From a checkpoint of a small transformer trained on Wikipedia.
Size: 14 layers, width 704, 11 heads of 64 (1 for keys and values), MLP 1856 SwiGLU.
MLP neurons of a small language model. Each row is named by its layer, matrix (gate and up: input weights) and neuron, and shows model dimensions 112-175. Each number is 200 + 30 x the weight over its row's rms, rounded and kept within 0 to 999. A neuron's up and down rows have the sign that makes its largest values positive.
Before each neuron's rows, "fires on" lists the tokens most often at its 100 highest values on Wikipedia text that the model never trained on.

fires on: " just", " together", " along", " built"
L3.gate1586,208,218,212,176,169,215,182,163,235,226,188,201,191,206,210,229,190,150,213,155,201,207,213,249,193,233,254,145,226,140,221,188,153,202,163,176,178,163,224,160,234,177,238,171,207,200,181,233,167,157,206,202,238,196,183,211,164,162,225,159,166,252,214,223
L3.up1586,234,234,174,208,170,178,180,244,161,201,195,178,155,214,208,195,184,202,185,234,183,180,171,208,168,246,208,226,246,235,149,227,149,177,207,160,181,169,232,194,222,212,245,236,253,137,247,224,220,146,234,243,195,171,138,182,183,159,209,212,164,185,191,204

fires on: "\"", "==", " \"", "tra"
L5.gate1012,190,178,188,181,195,217,235,216,169,191,156,166,206,199,225,205,197,235,268,217,178,175,186,176,211,181,228,216,156,242,170,174,179,190,153,220,198,182,213,157,191,235,211,152,206,135,234,165,194,178,186,189,162,146,200,194,194,167,283,230,110,140,206,264
L5.up1012,257,171,151,146,212,197,200,139,165,223,193,209,217,178,171,192,232,275,242,205,206,236,167,209,181,200,220,233,205,232,221,230,208,163,210,195,245,152,214,165,254,183,185,174,217,208,193,148,219,190,203,152,185,210,239,210,197,180,186,150,177,186,204,175

fires on: "\n", "=="
L7.gate346,235,244,235,259,214,228,172,122,207,205,196,187,225,172,209,190,174,217,230,222,219,218,210,211,176,231,192,199,210,188,158,172,124,182,210,212,217,172,175,194,176,218,170,167,155,155,180,207,212,205,215,208,163,204,189,168,186,198,203,201,197,215,183,213
L7.up346,195,182,198,200,208,226,221,207,232,184,212,216,210,195,195,193,231,206,274,251,194,229,179,200,209,158,178,204,199,152,162,193,177,183,199,230,215,228,241,209,184,186,171,177,175,124,244,188,199,174,212,218,148,190,202,138,222,132,176,240,232,219,196,151

fires on: "On", "In", "For", "At"
L3.gate766,218,176,199,215,245,252,179,166,237,245,271,198,214,243,198,216,234,268,155,171,198,225,209,174,213,184,115,188,113,138,160,208,174,194,197,191,177,202,162,221,258,210,209,208,158,214,237,238,181,201,206,210,187,150,212,177,220,202,189,197,144,207,169,216
L3.up766,192,181,181,190,209,195,180,228,197,208,194,189,154,184,228,236,243,240,221,185,232,195,206,173,204,175,182,234,172,176,169,199,258,193,189,199,197,188,155,199,151,213,216,168,196,222,250,245,255,170,186,206,171,193,204,215,232,178,212,157,204,161,209,193

fires on: " on", " On", " All", "On", " U"
L5.gate1467,199,205,204,217,233,221,222,167,237,179,184,233,190,290,191,214,175,190,238,223,234,169,258,157,167,254,223,127,206,220,222,137,230,264,210,202,202,157,186,220,217,249,224,223,137,233,280,157,147,208,204,178,179,190,174,211,179,178,204,225,189,235,176,222
L5.up1467,213,220,192,171,249,216,287,258,218,185,246,166,216,216,190,181,186,215,214,241,187,215,222,202,175,252,211,162,210,223,128,188,200,198,235,179,208,206,198,193,205,181,230,219,219,174,224,214,168,228,221,179,201,205,207,203,217,202,201,142,139,209,200,180

fires on: "'", "s"
L5.gate1635,189,211,246,178,204,204,206,235,227,163,166,193,159,232,204,188,171,212,189,171,187,211,235,211,202,239,191,200,135,211,208,165,194,261,223,206,185,141,166,244,211,224,224,132,210,188,242,198,189,263,229,113,186,212,162,167,221,140,206,229,162,200,226,202
L5.up1635,170,105,198,226,202,244,196,199,227,239,229,207,184,163,157,209,223,195,198,211,178,191,176,221,192,143,226,174,226,260,185,226,179,193,186,247,188,182,188,202,233,238,165,185,227,166,237,163,201,229,197,210,151,138,198,256,268,199,196,216,263,219,206,177

fires on: ":", "|", " above", "="
L5.gate659,141,210,153,192,221,227,210,216,228,140,167,171,218,168,213,177,207,159,224,213,252,198,170,191,163,221,217,228,205,237,171,150,206,203,200,176,204,210,164,163,177,186,205,212,172,197,234,194,207,132,167,212,212,161,238,205,203,157,251,178,236,199,162,248
L5.up659,223,189,239,167,221,252,243,176,215,199,179,195,217,198,250,214,169,230,266,222,234,184,237,268,196,198,149,193,175,215,191,194,231,238,234,196,135,194,206,191,227,185,140,222,230,188,156,174,163,240,152,213,194,192,218,184,258,255,198,138,238,190,221,196

fires on: "ly", " has", " to", " have", "]", " at"
L5.gate1521,198,130,206,168,216,226,134,199,180,162,223,241,220,193,167,183,170,187,163,244,170,166,199,208,222,169,179,191,189,227,200,217,205,175,179,229,198,141,212,221,197,178,175,195,201,185,226,181,229,210,152,136,172,181,260,249,208,194,214,171,235,161,232,251
L5.up1521,228,192,198,196,198,194,181,188,221,216,223,161,217,171,229,167,242,187,177,283,187,186,219,189,221,210,200,163,207,205,135,189,196,199,179,188,217,244,208,217,173,211,180,220,198,193,212,166,165,193,180,180,217,169,188,178,243,160,232,195,192,212,192,204

fires on: " |", "'", "s", " ", "|", "e"
L7.gate45,221,258,173,151,195,187,193,208,194,243,215,242,201,166,237,188,207,271,194,197,172,264,220,175,210,182,253,204,161,225,226,193,229,191,196,252,174,187,263,212,190,132,274,191,198,230,222,267,229,183,187,251,178,171,159,211,162,155,172,210,205,204,182,209
L7.up45,209,237,189,176,195,158,201,196,206,215,153,211,177,156,167,220,226,142,192,223,205,236,227,239,209,179,159,172,210,191,198,160,200,202,255,138,210,238,207,214,178,176,213,221,189,226,173,127,185,168,181,176,176,195,234,187,198,208,207,188,260,203,195,172

fires on: " ft", " mi", " Li", " miles", " feet", " imm"
L3.gate10,142,226,158,231,254,162,215,191,189,227,199,113,224,160,193,223,181,174,206,168,221,144,220,202,272,254,215,206,158,239,229,189,232,196,232,148,134,189,144,222,205,180,175,240,238,207,223,235,178,205,189,227,134,115,268,222,204,208,211,217,123,248,181,218
L3.up10,127,188,144,196,192,193,193,220,228,213,153,182,230,183,227,173,162,157,173,178,212,123,190,148,195,218,213,206,225,195,275,209,191,216,198,196,219,212,180,212,189,140,168,184,183,259,204,214,235,250,182,180,170,181,204,258,244,248,225,218,179,231,131,189

fires on: ",", " who", " which", " if", "Although"
L7.gate197,219,221,179,203,165,213,163,203,170,227,203,233,207,191,221,159,247,217,207,212,154,169,197,258,232,222,188,278,165,197,224,228,173,190,238,183,271,155,248,169,156,226,256,199,188,195,194,177,235,218,251,173,210,182,231,191,189,222,259,189,138,173,250,248
L7.up197,198,171,180,226,199,220,202,248,213,228,214,208,188,214,163,184,225,221,224,191,206,248,203,142,161,294,235,187,160,163,164,225,218,190,242,191,175,191,258,175,194,226,208,218,209,230,199,158,207,194,168,180,270,238,234,183,194,197,243,225,264,206,196,186

fires on: "ed", "s", "d", "ing", " moved"
L7.gate1565,241,204,142,227,183,220,230,207,175,204,167,194,147,210,175,198,247,240,226,181,197,230,207,201,197,176,207,209,217,205,167,160,188,160,190,266,165,166,201,235,231,231,203,188,170,220,233,218,204,234,176,215,241,200,196,206,144,191,187,181,199,189,199,219
L7.up1565,171,168,200,212,176,189,213,175,218,221,170,188,198,184,262,183,187,184,211,169,185,213,191,210,286,226,174,213,185,219,184,156,202,179,256,217,257,229,196,241,188,220,165,219,201,267,157,233,144,209,221,211,229,239,190,182,204,200,228,186,202,237,226,197

fires on: ".", ":", " (", " Peak", " |", " not"
L7.gate1530,172,263,208,190,200,243,227,197,154,211,120,222,157,175,220,188,228,168,234,201,205,191,187,175,175,206,225,192,197,175,209,196,190,178,194,206,171,186,209,201,205,201,190,183,149,181,233,186,226,231,186,204,188,152,239,229,204,148,200,203,186,216,208,188
L7.up1530,149,226,183,154,188,249,195,176,184,208,151,270,155,173,201,247,208,156,203,187,217,226,210,127,209,153,205,206,257,160,249,180,198,170,234,211,221,216,154,194,232,164,196,220,166,207,189,184,191,208,247,155,208,164,194,195,229,227,192,208,164,139,171,224

fires on: " Pre", " pre", " post", "pre", " ex", "ju"
L3.gate1048,186,240,201,159,225,187,208,249,163,195,146,188,227,238,230,241,196,194,161,227,256,255,205,203,251,220,203,198,222,134,187,219,252,231,198,191,236,138,208,182,172,144,197,168,172,196,183,197,186,195,220,181,172,172,217,187,235,199,228,258,224,209,219,167
L3.up1048,211,181,192,174,250,245,232,189,228,178,234,199,264,206,171,219,256,198,182,199,245,188,215,209,234,223,298,220,187,213,199,137,207,195,176,237,202,184,245,194,204,191,207,199,153,243,195,195,203,208,219,208,198,190,187,156,222,183,203,188,196,153,218,205

fires on: " of", " also", " (", "u", ".", " in"
L5.gate763,173,174,245,213,202,205,213,185,173,175,161,170,230,208,202,225,128,184,174,180,207,286,166,118,201,195,209,210,197,195,249,217,230,146,190,223,188,220,203,186,242,201,178,234,197,164,165,168,250,264,183,189,159,223,187,274,142,214,225,173,208,146,220,185
L5.up763,206,187,208,216,236,215,151,255,185,198,194,175,192,164,203,173,191,219,211,234,184,196,212,223,190,206,190,222,188,216,248,200,217,179,201,200,211,162,233,266,243,156,188,254,237,158,225,243,212,191,236,232,165,198,209,177,201,228,202,212,236,179,221,255

fires on: "'", "mor", "ar"
L5.gate1656,203,237,195,174,169,163,165,208,194,188,232,229,259,141,184,121,202,213,166,195,190,208,213,216,207,184,223,163,176,173,202,229,218,225,187,206,217,216,230,185,208,184,243,135,218,211,228,259,256,177,254,202,191,117,145,193,206,195,190,128,212,192,190,173
L5.up1656,194,179,222,244,185,201,220,246,189,168,203,195,170,192,160,217,204,204,213,188,198,152,212,198,251,191,208,239,191,227,181,268,172,168,196,178,201,210,195,197,222,199,190,200,230,163,211,128,197,241,184,191,202,215,247,204,186,182,236,168,208,175,223,214

fires on: " for", " to", "ed", " because", "ing", " than"
L7.gate1555,215,209,196,165,204,217,190,199,171,176,190,230,173,192,209,196,172,235,171,170,175,193,182,220,236,173,208,190,160,228,222,270,159,205,203,176,217,228,181,224,118,210,226,218,218,222,205,211,232,217,173,234,214,150,218,179,198,159,223,182,199,203,234,216
L7.up1555,212,193,209,224,231,189,165,199,279,174,186,215,201,208,197,183,262,228,228,189,147,172,214,212,178,168,246,193,141,185,194,202,206,275,166,214,210,185,243,222,226,204,220,171,202,257,194,184,247,195,178,180,201,190,232,226,163,271,196,182,209,191,236,187

fires on: " |", ":", " 19", "in"
L7.gate307,193,191,206,180,228,234,224,231,199,209,164,230,193,139,180,176,223,171,191,182,155,216,190,190,239,175,183,203,170,227,182,182,163,188,150,155,228,156,187,214,208,268,155,194,162,168,198,157,194,143,232,220,220,150,162,173,216,218,258,188,159,152,166,196
L7.up307,197,199,201,217,213,218,185,199,186,269,162,196,215,236,192,191,135,197,191,210,213,249,194,190,209,203,200,283,218,218,213,231,251,228,260,238,217,144,232,257,218,233,177,155,209,183,204,212,164,210,214,183,251,211,264,206,229,223,241,232,167,185,195,220

fires on: "-", "x", "er", ":", "ed", "mor"
L5.gate1557,261,192,139,162,202,216,207,172,205,191,222,226,196,151,237,185,244,212,232,232,144,250,198,236,189,138,242,169,218,196,142,200,185,156,211,186,164,259,200,178,238,187,238,202,226,225,199,212,174,181,198,221,168,157,163,209,197,250,268,183,221,164,177,131
L5.up1557,200,251,199,276,183,216,243,244,172,207,185,259,203,227,180,178,156,193,212,256,200,170,200,172,238,131,248,162,207,176,186,217,172,254,203,166,231,179,238,175,223,190,217,198,220,153,158,225,220,278,204,204,180,154,184,241,191,204,168,183,169,239,247,202

fires on: "s", "W", ".", ":"
L5.gate50,199,270,142,171,239,202,205,206,147,224,167,196,214,164,163,199,223,133,145,216,192,221,166,240,181,206,173,220,217,242,242,171,162,218,219,157,173,202,190,185,210,203,163,215,165,180,188,200,201,186,200,170,213,156,234,177,191,159,191,188,185,177,209,130
L5.up50,138,217,209,244,178,207,156,143,234,162,167,180,180,122,194,224,152,157,164,223,180,212,204,159,203,222,225,187,260,195,134,218,176,167,201,226,201,177,145,208,216,194,191,169,251,159,146,209,181,216,207,236,181,156,211,181,201,237,167,192,216,246,175,204

fires on: "a", "\"", "e", "he", " We", "ie"
L5.gate521,202,136,209,235,249,164,164,224,163,263,187,182,137,224,158,195,160,192,245,210,180,159,178,234,258,210,196,222,164,184,198,254,153,198,170,187,225,165,192,245,184,197,256,176,144,224,181,213,218,179,232,201,183,196,203,161,214,233,178,249,175,198,181,247
L5.up521,199,176,199,214,238,211,240,142,212,229,129,233,136,192,174,209,232,171,198,171,187,138,210,167,186,239,196,221,201,170,209,192,238,206,185,190,176,169,219,172,193,213,214,211,217,222,197,181,204,200,188,217,153,182,175,179,185,204,212,184,217,187,147,148

fires on: "a", "pen", "au", "an", "e", "ca"
L5.gate409,195,204,163,197,229,231,223,182,171,221,188,190,170,215,172,202,146,201,172,219,208,169,190,209,208,200,166,179,146,191,207,176,134,159,218,170,229,230,135,158,212,133,184,209,185,212,212,153,231,144,196,181,179,144,192,199,187,262,259,246,151,232,131,177
L5.up409,206,173,210,190,230,219,272,141,193,222,225,192,129,253,210,179,204,203,190,182,186,211,221,248,176,194,167,183,202,235,258,160,187,209,186,191,230,194,175,204,243,208,186,175,151,174,192,179,183,175,180,182,166,197,183,156,192,165,222,201,209,195,161,184

fires on: " also", " not", " still", " was", " now", " is"
L7.gate1509,227,187,154,219,155,198,278,245,225,207,209,189,196,149,259,168,177,136,170,130,145,227,171,186,226,230,185,220,231,244,211,211,211,190,221,220,200,164,167,230,172,186,205,108,137,229,174,137,229,168,241,215,262,212,229,213,171,165,245,201,219,217,226,246
L7.up1509,252,221,269,231,149,159,209,218,195,167,190,174,256,244,199,232,219,193,186,243,207,169,266,220,164,199,144,230,196,174,230,187,199,217,188,231,147,178,178,197,187,264,202,196,255,225,196,203,183,179,184,165,177,213,235,199,175,222,205,186,202,184,133,183

fires on: ",", " was", " had"
L7.gate18,261,183,203,174,168,173,220,192,181,210,208,224,303,153,232,180,176,149,210,207,220,141,173,243,230,185,172,222,223,172,222,196,187,241,187,205,190,177,207,204,229,165,168,181,179,240,181,154,207,144,205,210,244,150,213,208,222,216,239,168,143,162,210,221
L7.up18,227,168,211,164,177,178,178,183,220,242,207,252,211,227,200,201,251,182,230,254,260,199,161,178,222,200,189,253,202,190,195,204,247,166,210,259,181,190,204,200,261,198,256,233,196,245,197,126,156,215,194,165,225,254,207,249,190,171,252,191,190,176,194,159

fires on: "s", "x", "1", "t", "ca"
L5.gate741,250,252,255,179,228,223,125,207,174,185,191,211,238,151,219,203,169,239,159,245,176,182,205,231,181,195,158,222,275,193,200,158,180,136,181,151,234,225,218,238,180,148,185,202,204,149,241,191,193,249,175,209,236,168,180,204,218,207,197,203,234,188,175,200
L5.up741,173,208,225,177,161,201,165,189,176,223,195,189,237,196,200,223,173,247,281,153,243,258,215,232,211,139,214,226,207,238,231,231,159,219,177,237,206,229,164,230,251,175,163,243,202,155,198,232,197,162,179,239,149,173,194,180,193,220,228,170,193,229,116,221

fires on: " =", ",", " *", " +", " -", " &"
L7.gate1459,223,168,217,199,174,215,188,211,215,174,191,222,192,250,201,215,188,158,252,183,200,140,180,249,201,190,259,196,185,137,173,251,229,239,195,176,186,217,184,191,235,165,166,182,185,242,155,165,223,188,237,180,210,171,225,225,192,210,204,190,188,184,172,243
L7.up1459,192,182,215,207,154,230,171,238,182,163,215,210,184,184,178,237,229,205,179,149,177,194,203,218,233,193,215,238,206,220,135,255,234,226,199,262,153,229,242,196,189,216,192,255,219,207,148,176,205,233,258,242,211,209,204,245,202,235,231,174,164,210,210,185

fires on: " U", " CD", " SPL", "U", " under"
L3.gate1653,205,228,206,176,186,213,172,183,225,220,205,189,238,145,255,254,200,176,200,200,235,219,212,147,216,187,182,214,201,169,214,267,190,218,211,176,158,183,207,196,189,184,220,204,190,163,218,242,196,239,252,202,232,197,186,251,232,167,214,192,173,211,178,217
L3.up1653,228,227,171,141,120,209,202,215,232,178,164,248,234,283,230,235,147,206,228,204,214,226,188,189,194,149,204,246,170,217,158,257,137,248,210,161,185,206,214,236,217,195,228,232,205,163,211,150,203,191,181,208,202,211,208,218,195,223,161,186,224,139,222,160

fires on: " based", " built", " build"
L3.gate1062,242,262,223,201,214,205,212,200,230,216,197,183,182,207,233,209,148,149,244,173,180,193,155,233,194,211,253,202,192,240,181,151,169,182,205,211,212,194,230,175,189,228,205,243,189,222,239,246,168,200,282,216,223,196,192,188,246,231,202,190,166,211,208,195
L3.up1062,205,228,156,208,188,203,256,211,187,193,192,199,202,220,200,172,191,198,204,142,178,151,179,217,139,239,250,203,213,204,231,192,225,165,188,195,149,174,241,160,175,209,165,223,247,195,224,247,187,204,198,218,219,169,173,144,174,244,263,186,198,194,210,186

fires on: " to", " for", " well", ";", "|", ":"
L7.gate855,180,147,223,202,203,253,243,165,219,167,165,155,230,180,201,173,231,169,203,263,166,209,196,220,189,251,242,207,212,248,221,185,267,207,157,169,158,186,237,162,202,221,235,214,272,184,235,175,194,199,203,228,210,206,154,172,173,193,235,172,199,200,154,206
L7.up855,224,188,169,202,207,177,188,183,260,157,187,129,169,230,221,206,231,233,211,263,231,182,211,236,272,263,215,184,183,249,233,140,232,235,245,190,201,229,200,250,220,220,186,226,183,186,209,212,173,243,210,209,208,203,233,244,217,199,196,188,122,183,214,227

fires on: " off", "t", "et", " to", "lit", "ut"
L5.gate625,201,193,212,171,187,203,144,139,202,251,185,221,222,216,213,212,234,171,171,163,200,238,169,240,180,181,187,214,254,192,191,186,186,260,206,215,219,214,214,198,183,167,193,205,167,169,163,209,167,217,232,159,210,188,249,161,211,247,164,195,212,167,194,224
L5.up625,208,185,214,210,172,173,191,180,213,180,200,121,198,190,180,209,205,220,204,220,231,169,188,177,196,177,204,147,204,203,225,234,168,208,181,199,200,216,221,227,213,210,207,246,231,189,169,220,210,191,178,218,252,160,224,225,277,176,188,150,203,191,166,205

fires on: " may", "s", "ing", " residents", "es", "ed"
L5.gate1591,228,189,171,266,155,201,160,247,189,200,180,267,174,191,211,207,210,185,234,183,219,217,181,202,273,177,200,195,143,250,164,182,233,211,278,210,172,190,198,229,168,200,174,202,181,214,184,197,189,231,230,150,219,185,212,212,197,161,241,211,200,167,211,217
L5.up1591,186,172,220,197,206,219,169,191,189,176,148,256,152,188,196,198,159,168,237,210,163,172,225,179,263,214,158,196,163,181,202,185,201,221,218,208,161,204,197,179,209,148,150,226,233,244,197,180,157,202,226,142,253,175,212,177,221,223,176,182,191,159,230,181

fires on: "ly", " to", "e", "ed", " on", "t"
L5.gate895,177,237,148,217,199,211,198,193,148,175,195,204,154,198,222,202,198,225,184,141,125,175,171,221,215,181,212,218,217,204,214,174,208,195,199,222,223,187,208,191,124,147,180,222,250,236,239,186,210,182,203,124,185,217,211,195,163,214,259,183,138,168,208,222
L5.up895,206,153,179,215,212,236,211,165,157,215,177,227,191,223,243,199,257,213,179,174,168,136,191,221,171,163,223,198,193,217,204,182,248,195,95,217,232,230,210,156,231,159,183,222,175,196,177,145,247,198,133,162,203,258,212,230,224,203,183,212,235,168,242,207

fires on: "'", "s", " with", " of", "i"
L5.gate784,174,200,180,189,189,225,199,215,198,153,214,209,202,224,185,186,179,191,241,184,201,211,175,271,209,158,175,169,170,214,191,225,208,203,200,221,223,207,168,227,167,170,164,177,271,195,241,198,208,265,173,167,174,257,210,161,248,200,253,202,140,257,223,185
L5.up784,233,194,214,155,161,207,166,233,221,195,174,206,237,195,197,246,220,164,182,142,145,216,206,211,197,193,250,224,205,215,217,265,212,218,252,188,252,204,213,204,224,199,203,194,219,204,225,143,162,151,227,197,164,215,220,150,225,161,224,197,224,232,216,220

fires on: " Pre", " pre", " Up", "pre", " post", "up"
L3.gate1083,156,204,184,184,217,254,227,208,149,211,204,183,206,175,238,256,193,219,220,231,249,205,210,191,190,228,246,194,201,136,221,190,231,242,195,249,180,191,207,202,214,219,278,191,236,179,203,261,224,165,223,166,195,177,249,199,233,185,156,242,187,132,220,207
L3.up1083,253,283,159,197,164,197,225,237,147,237,163,201,233,230,239,225,217,230,150,190,223,186,213,188,226,161,233,246,173,232,183,208,244,189,175,142,243,185,185,167,166,159,206,215,245,241,203,179,253,180,247,181,176,229,230,155,231,214,163,187,206,204,255,189

fires on: "ing", " on", "s", " of", " at", " to"
L5.gate1505,221,174,177,208,204,222,202,237,194,174,209,189,140,141,242,210,186,171,226,256,166,247,173,175,216,188,193,198,175,181,180,145,226,209,209,176,152,181,169,184,179,187,238,199,230,222,214,170,174,232,228,240,190,228,196,143,170,190,221,240,187,232,132,196
L5.up1505,210,122,221,140,174,213,212,192,181,226,184,193,177,227,175,202,170,233,146,150,186,215,222,205,213,180,221,234,233,205,212,220,220,150,188,221,239,204,192,196,175,124,167,203,227,188,210,207,234,215,195,163,142,188,216,193,231,193,228,181,237,206,218,230

fires on: ";", " of", " (", " •", "il", " As"
L7.gate156,177,222,226,256,170,204,213,180,222,191,228,198,233,187,283,193,203,219,171,168,184,207,236,205,186,214,219,206,204,222,207,195,242,203,199,185,165,225,227,196,200,147,164,247,271,213,188,178,201,189,193,208,251,256,171,192,169,230,227,227,218,200,176,208
L7.up156,224,210,181,151,214,174,209,186,131,222,238,213,225,158,163,188,213,196,222,208,167,206,180,171,246,226,208,182,185,222,244,137,209,177,187,172,210,193,193,231,267,214,217,215,233,187,215,230,174,157,224,242,171,180,189,158,194,218,191,232,196,251,216,226

fires on: " He", " To", " At", " She", " This", " Her"
L7.gate1004,153,195,188,162,210,247,258,191,223,148,154,151,242,188,214,191,155,196,200,203,185,187,172,184,188,141,202,204,194,188,252,207,171,203,176,228,199,215,234,195,218,221,205,159,203,192,220,183,224,160,252,200,209,204,185,218,208,219,221,197,216,187,228,212
L7.up1004,200,217,265,201,211,256,182,209,209,165,172,173,190,151,194,165,217,172,142,182,230,179,226,180,189,207,233,186,200,183,220,194,258,185,150,220,216,153,233,191,243,194,208,194,181,159,208,178,237,151,229,209,165,174,208,192,241,174,185,198,177,182,202,142

fires on: ":", "ing", "ly", " are", "ed", "s"
L5.gate1330,147,287,179,168,205,185,250,235,229,178,207,182,175,232,297,261,155,201,226,213,229,220,184,210,225,183,174,181,190,184,234,157,196,169,169,193,201,188,155,230,186,196,189,210,242,262,200,241,218,206,176,156,162,144,211,183,230,195,182,186,198,215,246,220
L5.up1330,287,165,200,225,236,227,152,173,209,162,212,228,167,195,201,161,224,170,145,236,261,170,214,183,214,197,221,197,231,186,217,177,154,244,144,219,219,201,193,236,226,166,210,214,204,227,209,225,239,234,162,181,169,244,211,199,115,224,188,223,173,182,233,203

fires on: " on", ":", "d", " to"
L5.gate382,229,174,222,237,270,253,234,209,206,206,211,226,165,151,210,184,128,182,187,194,221,179,212,169,205,201,251,200,235,134,217,177,166,263,260,182,205,208,146,197,164,189,165,178,219,238,242,240,166,217,185,218,195,119,158,243,198,163,219,211,150,144,184,205
L5.up382,169,209,234,208,178,165,162,207,206,226,186,194,209,255,168,155,227,238,172,159,205,162,178,181,199,170,221,219,240,199,167,213,223,198,245,148,215,219,215,214,193,180,181,178,180,191,182,289,195,172,184,221,183,197,211,234,227,191,208,204,159,173,209,177

fires on: " |", " from", ":", " to", " at", "|"
L7.gate1736,259,173,245,213,212,219,186,194,191,199,221,195,190,248,210,210,183,244,192,238,199,210,224,196,195,222,216,178,248,148,218,133,188,217,229,173,230,203,210,138,224,206,211,189,189,190,223,227,178,216,188,270,160,150,287,253,220,190,231,211,173,191,214,199
L7.up1736,198,201,183,241,145,223,181,180,198,176,180,143,191,185,231,199,168,241,216,211,166,210,203,218,148,214,230,227,226,234,236,203,196,176,200,258,159,274,194,218,160,264,214,233,190,187,215,233,168,213,227,193,230,210,235,206,218,186,221,220,184,154,182,173

fires on: " as", " called", " club", " to", " renamed", " from"
L7.gate622,232,167,189,185,293,221,201,201,206,291,213,181,219,132,185,217,179,176,167,215,213,234,186,144,227,176,204,180,201,158,212,208,219,198,203,248,190,215,181,225,182,199,201,204,272,167,197,188,193,217,209,155,202,182,174,247,183,212,190,226,249,122,177,225
L7.up622,188,175,202,226,201,217,246,204,221,156,201,142,258,248,155,203,217,250,182,264,195,165,190,223,243,167,165,178,176,211,225,168,229,275,175,210,214,206,186,214,216,149,241,157,233,208,161,231,190,221,209,192,220,158,197,127,181,177,191,159,224,185,206,173

fires on: " at", " At", "At"
L5.gate1743,250,137,196,182,267,213,221,162,220,178,195,173,217,209,239,211,162,155,194,225,178,164,179,192,162,135,175,181,167,198,249,188,166,278,166,237,164,152,189,183,228,231,206,223,223,165,208,113,203,136,191,166,181,186,223,221,162,231,222,158,180,190,210,143
L5.up1743,254,220,202,190,213,218,167,138,199,154,214,235,236,145,214,126,183,191,158,228,206,180,148,235,200,224,165,182,224,173,204,160,188,214,183,165,186,239,231,156,223,182,199,293,225,177,183,226,152,198,201,184,226,152,167,180,240,234,230,164,210,129,197,153

fires on: " is", " (", " was", ";", " had", " are"
L7.gate399,212,192,182,181,173,181,234,241,210,235,213,233,228,176,193,188,218,224,248,241,213,193,157,204,176,200,190,225,202,208,206,208,195,189,169,178,161,267,252,165,237,162,164,184,197,230,193,128,262,158,195,213,233,215,126,204,141,191,222,195,181,193,212,179
L7.up399,171,203,192,192,228,191,207,166,166,160,201,200,201,206,181,227,243,183,216,242,217,197,188,158,267,194,231,188,237,219,226,175,246,142,179,157,192,221,213,213,207,173,184,237,215,158,183,214,174,168,211,191,278,188,145,165,227,179,205,215,197,178,175,159

fires on: "In", " In", "On", " On"
L3.gate227,172,176,170,178,236,247,207,235,207,215,201,205,217,200,179,169,219,236,201,227,220,232,207,190,198,249,175,176,204,134,246,192,249,204,198,180,185,223,160,213,208,192,179,173,192,204,240,233,192,214,178,212,219,145,180,224,146,181,217,220,144,227,211,216
L3.up227,197,205,233,221,184,217,150,187,210,146,175,234,118,264,232,203,241,228,256,244,183,168,188,203,169,189,207,255,217,245,178,158,211,216,182,229,245,196,237,224,179,214,235,204,196,219,180,227,228,181,235,210,155,236,247,281,168,204,162,221,215,211,216,160

fires on: " who", " there", " he", " There", " He"
L7.gate1430,240,223,143,173,186,267,217,171,223,147,211,168,177,158,206,255,189,186,178,170,206,259,159,201,179,190,243,208,178,229,196,211,173,186,185,173,228,189,239,153,195,232,172,188,166,236,207,259,236,196,211,194,199,233,198,194,168,246,191,152,217,217,171,117
L7.up1430,237,212,178,198,193,192,199,207,205,248,139,207,172,215,211,187,175,224,176,162,214,206,194,170,200,154,197,208,215,206,196,197,223,257,204,199,238,223,232,217,209,143,258,233,196,142,187,225,184,133,202,172,160,232,236,189,209,194,172,163,234,195,210,178